config = dict(
    n_head=12,
    d_mlp=2048,
    vocab_size=31239,
    rope_base=10000.0,
    init='uniform',
    lr=0.000532,
    final_lr_fraction=0.0,
    doc_mask=True,
    z_loss=0.0001,
)
MLP neurons of a small language model. Each row is named by its layer, matrix (gate and up: input weights) and neuron, and shows model dimensions 624-719. Each number is 500 + 50 x the weight over its row's rms, rounded and kept within 0 to 999. Numbers have three digits each. A neuron's up and down rows have the sign that makes its largest values positive.
After each neuron's rows, "fires in" lists the words (lower case) most often at its 100 highest values on Wikipedia text that the model never trained on.

L3.gate811:422371454518490497454475511502530567504516462500515457540555514451498485498545486507542534519505510538529411421408510556488485436597495454575572440483482500547450525452515554445413511484517484529552613479451459500506600527487500526517512459460563530506453573505443440544559576509521494544
L3.up811:509485494466507527440504513428512493503497567510513540567465563421390468441519547520509467539530490484548548458588523475435508547521486351560506597540478481515475520493493544567572473452538547464440513461435526476411436490350610449492511404584535516470505633549492553557492618488549471470
fires in: "built", "developed", "designed", "produced", "works"

L9.gate1165:513524521469519424563471484507511486570573480441523494499504482557541571499473481541548361441456548377442548536550437427542477454508585559502457583442499476531528537520538423513410536531465492467538474546542521502517537521475621530530440517474469457484493481374573529515502509488558392494
L9.up1165:420515450497592519534529484506616455477555544513526489519542454526505548472568448550548555619537490485445521494399477571485508481542491516458483520494384538516519471500455605486580450510540531454456444529577618408606600550431518548477519563524443488608516483515496560468473573499541511533
fires in: "the", "as", "s", "their", "into"

L3.gate296:545470515560512485446452559479463499542502470484527529516388565414529476462544514509471534575526537409476578519581546512535465459505386568527510470483591429524438545434440522529450542484565519487508532484518526508494509531424508592523542426412434521499454541454396456429473485480513517422
L3.up296:462534391462494516470465512537527479508473479518439537593476459451475546505533514540525510476513437457501559481432585492490523530438407515536555483566621548503585533492470495571410547496519545456529466429501452540486466525486500472411516397466564516522526533522383530552426455489486479546
fires in: "part", "during", "qf", "unit", "born"

L9.gate1134:560414511493516497457372489506505469418488570423517527533499595474453544454541491523501488521579540510525507508499444418503463546545415553422474485585478536503589488581439487590604456571449520469442484490492480489521523495505489452511517512484496656633429462430507569458477487440488501538
L9.up1134:595484461479539431429537504536470439516471434466505555525466546399510478483473508533556518495461526515466486518452493447436458397494615548485480499448587493497471560529481531509563455474542494491484536519489508501482497466472517516538566554542503532487495435397498494500377443533464495583
fires in: "that", "which", "this", "to", "a", "an"

L3.gate778:382527530578445400474481553554441510539413518521445438526507558623588490476524488533503517480513553498436459495519583476447520556560371430516510538561424544539460546476564435469397494572436493530584507564412556483418550437505426376482554365550540535468495512465519536437527540562441508472
L3.up778:544506542534499539490529497434415478516597467419421473518502542558545501415561454484532397559405508523500522479537541502506517497455509455354490491511503434571466439487496508416492469542520515495472585484607515442420532546443490466542513536496481497453396576419615549466535563453422547518
fires in: "series", "team", "family", "group", "their", "pair"

L9.gate974:392522481460456461510415469481445501522466462587495487517539498458486405471483544605538593467438430482562408581594546554394504514431649526507501582417507516478472427477594398578478419473534456481472505449488481490426419499524473518494489550434548434462465537449507529508550510459523382532
L9.up974:446486528492574470500440542452550467568402539510430480497490477535456519497530491467463568439420518456569512484492490620566469461518518493470444520558514510503509461481517471429513450475536443552524479501483498440525496559498485579563506491468347520536564459555552494487490455518424513548
fires in: "in", "under", "of", "within"

L3.gate1569:562463438539533527477489524488449526483535513507450484526516443545538408532540544554499554414453564566537522589619499471541583553552540477399504514532421475459594503454488481523448472538537442440563450508469599506560459458411499484477576549457497508487523561458588561531476547519427500448
L3.up1569:521464490481552531505440477435444524490520527499541544495433408573569408535468509476519581409437605589477484610535514537490540573550512451477520524620452597484551544546488500508459483493542494510486368496514503508598482553459514452402495518424560538545464467479615522525521487582489525463
fires in: "early", "until", "before", "later"

L9.gate1744:528462510527484464515413520445441484448465494440546514475514484440587541475504548462457502535525525484530440465418520447450414435510526585550559562502481500470559552530482591514496443494467449536521554438522498472526476462498535513503425616475434499502483497557434444499503486420569469584
L9.up1744:451468516530482506617497445368481421515493587429499507509505522435485454505436501499455502486500535454445455519401451475522548455420525488471526492418560474596389477513356450544478451379496477524525493597522440547529580496497546480537485542424505490585511376507524539437475519520462508476
fires in: "the", "southern", "south", "on", "western", "at"

L3.gate1349:502499534495390474446477528508477451478432506561528491443397518518456495434551551495509440550591528475547516542524427522504547476466452523537546460442469603531472509519602466448484446478572472538499533443465504397446436541484519448543493495478483516424512456393499532486453445449547517451
L3.up1349:515513499440594503563465462458516536498566503578501466581532472575492511476502571534553524443500558581527557461528506454563578446460439494440601495527501498490568498512482525616456538606541486493499567477400571536520606418515445545402449406519572574553454467552532540504508606482484663487
fires in: "early", "born", "late"

L3.gate469:515505521479457395499453586544452546465551491562556438525557457495471490519533502490518436539628510489504468484545443530526497372465517532546507508382527480557569480500485480542475556447493496528409535393476500477511551505474496494367553558430500520504493461476465493402502509434458450541
L3.up469:545459504516534504441523538484582503518442462457497552534450409551554555461582498590429483571517462588538471537510541607468498506579506478573541508531452568492445551530461517464497477510461527422453531457502480524440501386500419513505504627537527572519467558592475496469539520523516460608
fires in: "art", "religious", "football", "music", "sports", "cultural"

L3.gate1038:511511556534517557505387529468541459457533467576499456546501426540465485514525560475545478454500470571496531517424547505518434497411435563466466520555518513559526487508474484561486436529449484520488482556532486446475553618537549558452467488460480582491507408494415496465526538559462448595
L3.up1038:533519417497588579542512502465538583465424477433482423492578446523579439587541604399538445546421566560551530498576473533478569470570473459541524490485505532460532445536460512536516586428515522459422543506548563464523499425491519488577540580507559527500493559537426498493546460423543473500
fires in: "this", "these"

L3.gate725:507530525581485432524446523489538473514599614509494438503495521403496511506530464522512474506549429501484564553545568493524566489568576435562512488486517525602501517464539473506554489426579481604576433493544492621413566544478511474464562507513513560415496504572529582545456586493453408434
L3.up725:600573476493445516535505459499530523544525447486472495516492497531477435570503517521572468511465477514572585511453553468564582421539488434466522513501557506517459484388487446485543527490481552538532497478555525517491558551464447507432579458471506506454487629473587468524461538505408431465
fires in: "they", "you", "i", "we", "to", "iwo"

L3.gate196:512521560483538482556500566496434498474494509450541443511511482586392547535513541472504448547520478550546424561468450480450556533455531460505498534425488515591499552510425488557516452520497424545509476519557546482391582536455495497433514507400572522413539427508479434511483478531516386394
L3.up196:471564468484440499524540466483539564443504518487553556505487485496492494469497433499518445508529467488595581555385523487440514527483460531498537489484529507519551547561539496475439477580522520584535494411399465515367535435473534491475537502577548490371489473506530468448510611542535496434
fires in: "m", "km", "metres", "record", "kg", "votes"

L3.gate1544:521539556518586431534399570499483482533574495408393394509486598538457502539417607462420554512510504535549543467511538554466529508535563515513522484474569487493480536533504479527465539501526492545460474497486558500436481427514477590452489588565503430512499522519469510542541568577477593486
L3.up1544:471481409524511400473493466426601407525538493463483408477570476472544504523528553498395547586508409518463480429565472527460488547583482488567436523515481439527521577568467383460457516570500477504491503514551482485405409435467543535551523514558493506486456486544508567514556515566528626480
fires in: "in", "role", "as", "played", "appeared", "roles"

L3.gate1261:511497509452493496366525476557516481423546498429491501570553492448526534432588527403472562681541465547551565509485513556479457561490478460586579618518511566516578537538512443533552439406578391451458577515388502479431491537499473453422488505512484543503518471473463535608482644553502545429
L3.up1261:516539509421473551555524542546552488496491512474457527558438504455477486492481478543504534538476479491595576426533528480522521573529484493482554588517492477527446522565547506445517516500500491490518558450467499492418477480571534457578505461377499608517443561539507436559595538561523568427
fires in: "by", "railroad", "built", "production", "company", "produced"

L3.gate376:591436351453423520520444467459474485440517502458556584460553518569515491446528556373461535609547514507542504485573472566417514469609536520470462452447547566447516481482520408478497500496559469577463566614455521518516475482403482538509484571488491482533463523546501454465448458463446501557
L3.up376:506536465557508581482521436512605553460592450499403481532484459610442418432462481469612461480494485491448484560426455544480423426400508477475583458504492511526430477494489411536446486487533541540557533607491546506562456491498573635460415475571497520489474478483471402433455518484470473532
fires in: "southern", "grandview", "eastern", "game", "northern", "western"

L3.gate508:563476526504523429442530478569464451479528540408552533608601456469561591570523536464495486484622456511475522404407458522516488598592487486487439459489401542512570502535570500610535552595504476432454558432528525526517448450412463471447424572452487442450508521501454504532517547438507446438
L3.up508:548526477488496468469528501506677459503463464558584534491506497494476395402536463463484388361456491474602463484467454540529472491505491474591496501534499472509426593458466492465545553536442502453557515502471522458471519508528507546536530602531537479516467447520493525436481479497527432565
fires in: "music", "art", "poetry", "television", "song", "manga"

L3.gate547:420504611506548492387544525535434464539551494444573592490470471455469506494512493449512493533445637432527477559590430443460458496433589449510512417622472544514519526477474531437456507479522415413527435526464409461526513462468466402505516567469575476431524511543551409461489486497467484453
L3.up547:473457522520578512570494500561423480563528508435539533522504485494482548527504585524476480504526465483483464513564518440521547515501522482463560468490482509436451569551527502491434458437652558431532417417428514521557466448547496431460508529539572560394516464545505509528499483503479489502
fires in: "then", "later", "before", "back"

L3.gate1026:544632419609527404490481492535512553378575474522565483561577438510503546496600549416482429437530435478579468513462518506497531567455513465515531479499520465505512486549528480449483522522507504517446531478460509520458498428556529418574561609526543435468456465505551467404452493396437483526
L3.up1026:516483553540585497525567482507529526538493512480442518449508538540552539447461468503564444425504473599512441416523531450529465558567541430532480489433481509539520455471409520414486503483555536456479358537474495518524512448494447457521414510453473525512549445462453463475480541403556606426
fires in: "law", "health", "financial", "economic", "economics", "legal"

L3.gate1434:555505475542484520592473451465549453444474542524478436514554388484471482526498591491478462512476520633466464500503460604420529536456474356518488517452407479470488609456445484507462482479480495568606469481467472477497547536409518472500568487590514557485538389492542509469524506461602554562
L3.up1434:478523479570462430569488541436558524513512604496506478460467473489421536537506524524514395566462452559527501517497498520486502513433455492527557555451560494553486605470463595569493470431450540521534446505469517472455574552452558482491444461563441467540513466536548506461485485499530440467
fires in: "mi", "km", "m", "ft", "miles", "mm"

L3.gate162:529435487516464557532491545518380507471561504439434414530517519552506479466477446534457633555505508496486383444529511532522558451531555446450480379527578479463499552441553542517509528498493465449429416498561428501568512538470431478433539626439448516547426563416490528577537532566450504449
L3.up162:533493555434504546440482574434552573458568452495582537462451506471496501417520514447521610514571601480471456480562457521389439539452441452566554479471440445408488540493591409496544569568508481463438491543564372501550469520525549498500587491545593497480462469477475478516450441487440537491
fires in: "of", "to", "by", "for", "in"

L3.gate516:556581451463501434394487475502542468546550543534545541465514379439406565448391504453580429469497499450570563538429447482527581459525482552412529435521556452553435504429503449546381426438371473445533469503456529608426548533541493535487540420665582503467514457485562467501425589503504492561
L3.up516:590507581584469542548468570491505461520473517510409347494504450382480452448469483521495502452470509559464549531428535488509512469508466456462458529540619459552536410399582526525440535480501570515520460478532552477517555400566476550572541452590475517420526548560538609431459478493520488535
fires in: "there", "they", "i", "we"

L3.gate126:536543581462603388465473427535355508399496551554446513538389488471497463528615546465493500550610475447440602544433427507418495586434538471522519553380393489527512504568607452537513450500557460502430455500469543560541512431488468519501505524419446514486523521498648455539548615482519507452
L3.up126:598516558424518539504455433489446535508518586459408452487392477554550458545498481459493484437551496490470562552395456528458541562413528508468536497533404531431560501497515529477514542510414499470465545530466446606500554427505477460485542551511507540461450479478514545456419606585439591395
fires in: "early", "summer", "long", "spring", "mid"

L3.gate1398:498582505603523430552374551542426541505583476426515415503410547554490521536440455557494465560538532574470446488514535434507548574489472525483481398559475388555488496518512487503529500471559484495534493548380561465574429481494462485431500595490523496458451524500585521471471437534442498438
L3.up1398:431490514601573491569601521535544555598503578522493450504512549512451507451480461558565524492443552469534499505513505360446557422498489564516578494507457498559495560514614473517404557497509524498533525454521417464385437549424369566565495551442567564429495493452471451450473441514491617503
fires in: "group", "they", "pair", "division", "couple", "men"

L9.gate1971:513530526465486495584365561488490524454498496588435463449507587544422562550467492470485465487547533488460513550491489511437541511473522550494424436612479603461628425595424513579611533508359517473522502587572568449458557514521482517494505492393437506540461406445516461535493527461428478502
L9.up1971:427489572514543503461536446503538457483578502471506458484520511518423419505485485454459422487427556589474473505486432507481523338392465442531594568467451562490477524571484454593513541451493508500467513527512532435552418489482565503591462471500388493488482428453498487471501567478445517477
fires in: "the", "that", "which", "this", "in"

L9.gate1531:399519531504493502491489509493542429617506493420475512593549497481467472526547458521361476475421413478508477440521489460450513469597522603538574521393462536485514453557543497555484506584452483480394501461487451459561500499486506542504488513442555453510552482483483532573519534424577451493
L9.up1531:495434497440502532524535544437575372456545514385572507557446490497510532502580494439416633600567586546439422480473413587442484549550546556506400454525503519576549530518493496474472548508458476567486490598512547402573554561549567448517586522532516543483492516438610541472479550493481511606
fires in: "in", "is", "s"

L3.gate1967:507475552549418500510496530484508506486506517509461439451510497614534497564482551455564518451516479399525454558595444503518519392566574550454530563555504565512515534504533461449433429492524443466502433452393443499457564483508507508581624563638578535501562543475514474361516528457496524485
L3.up1967:441503557433504487487500599468518523467504457530473469491502452585566497485466522473530562449423519306541523516543513526499402411501530512416487594493559574477595537507511465443450445453538498542527433503472455397507421623508427597565554516599487506530551481491512408396554491466554512505
fires in: "social", "political", "liberal", "cultural", "local"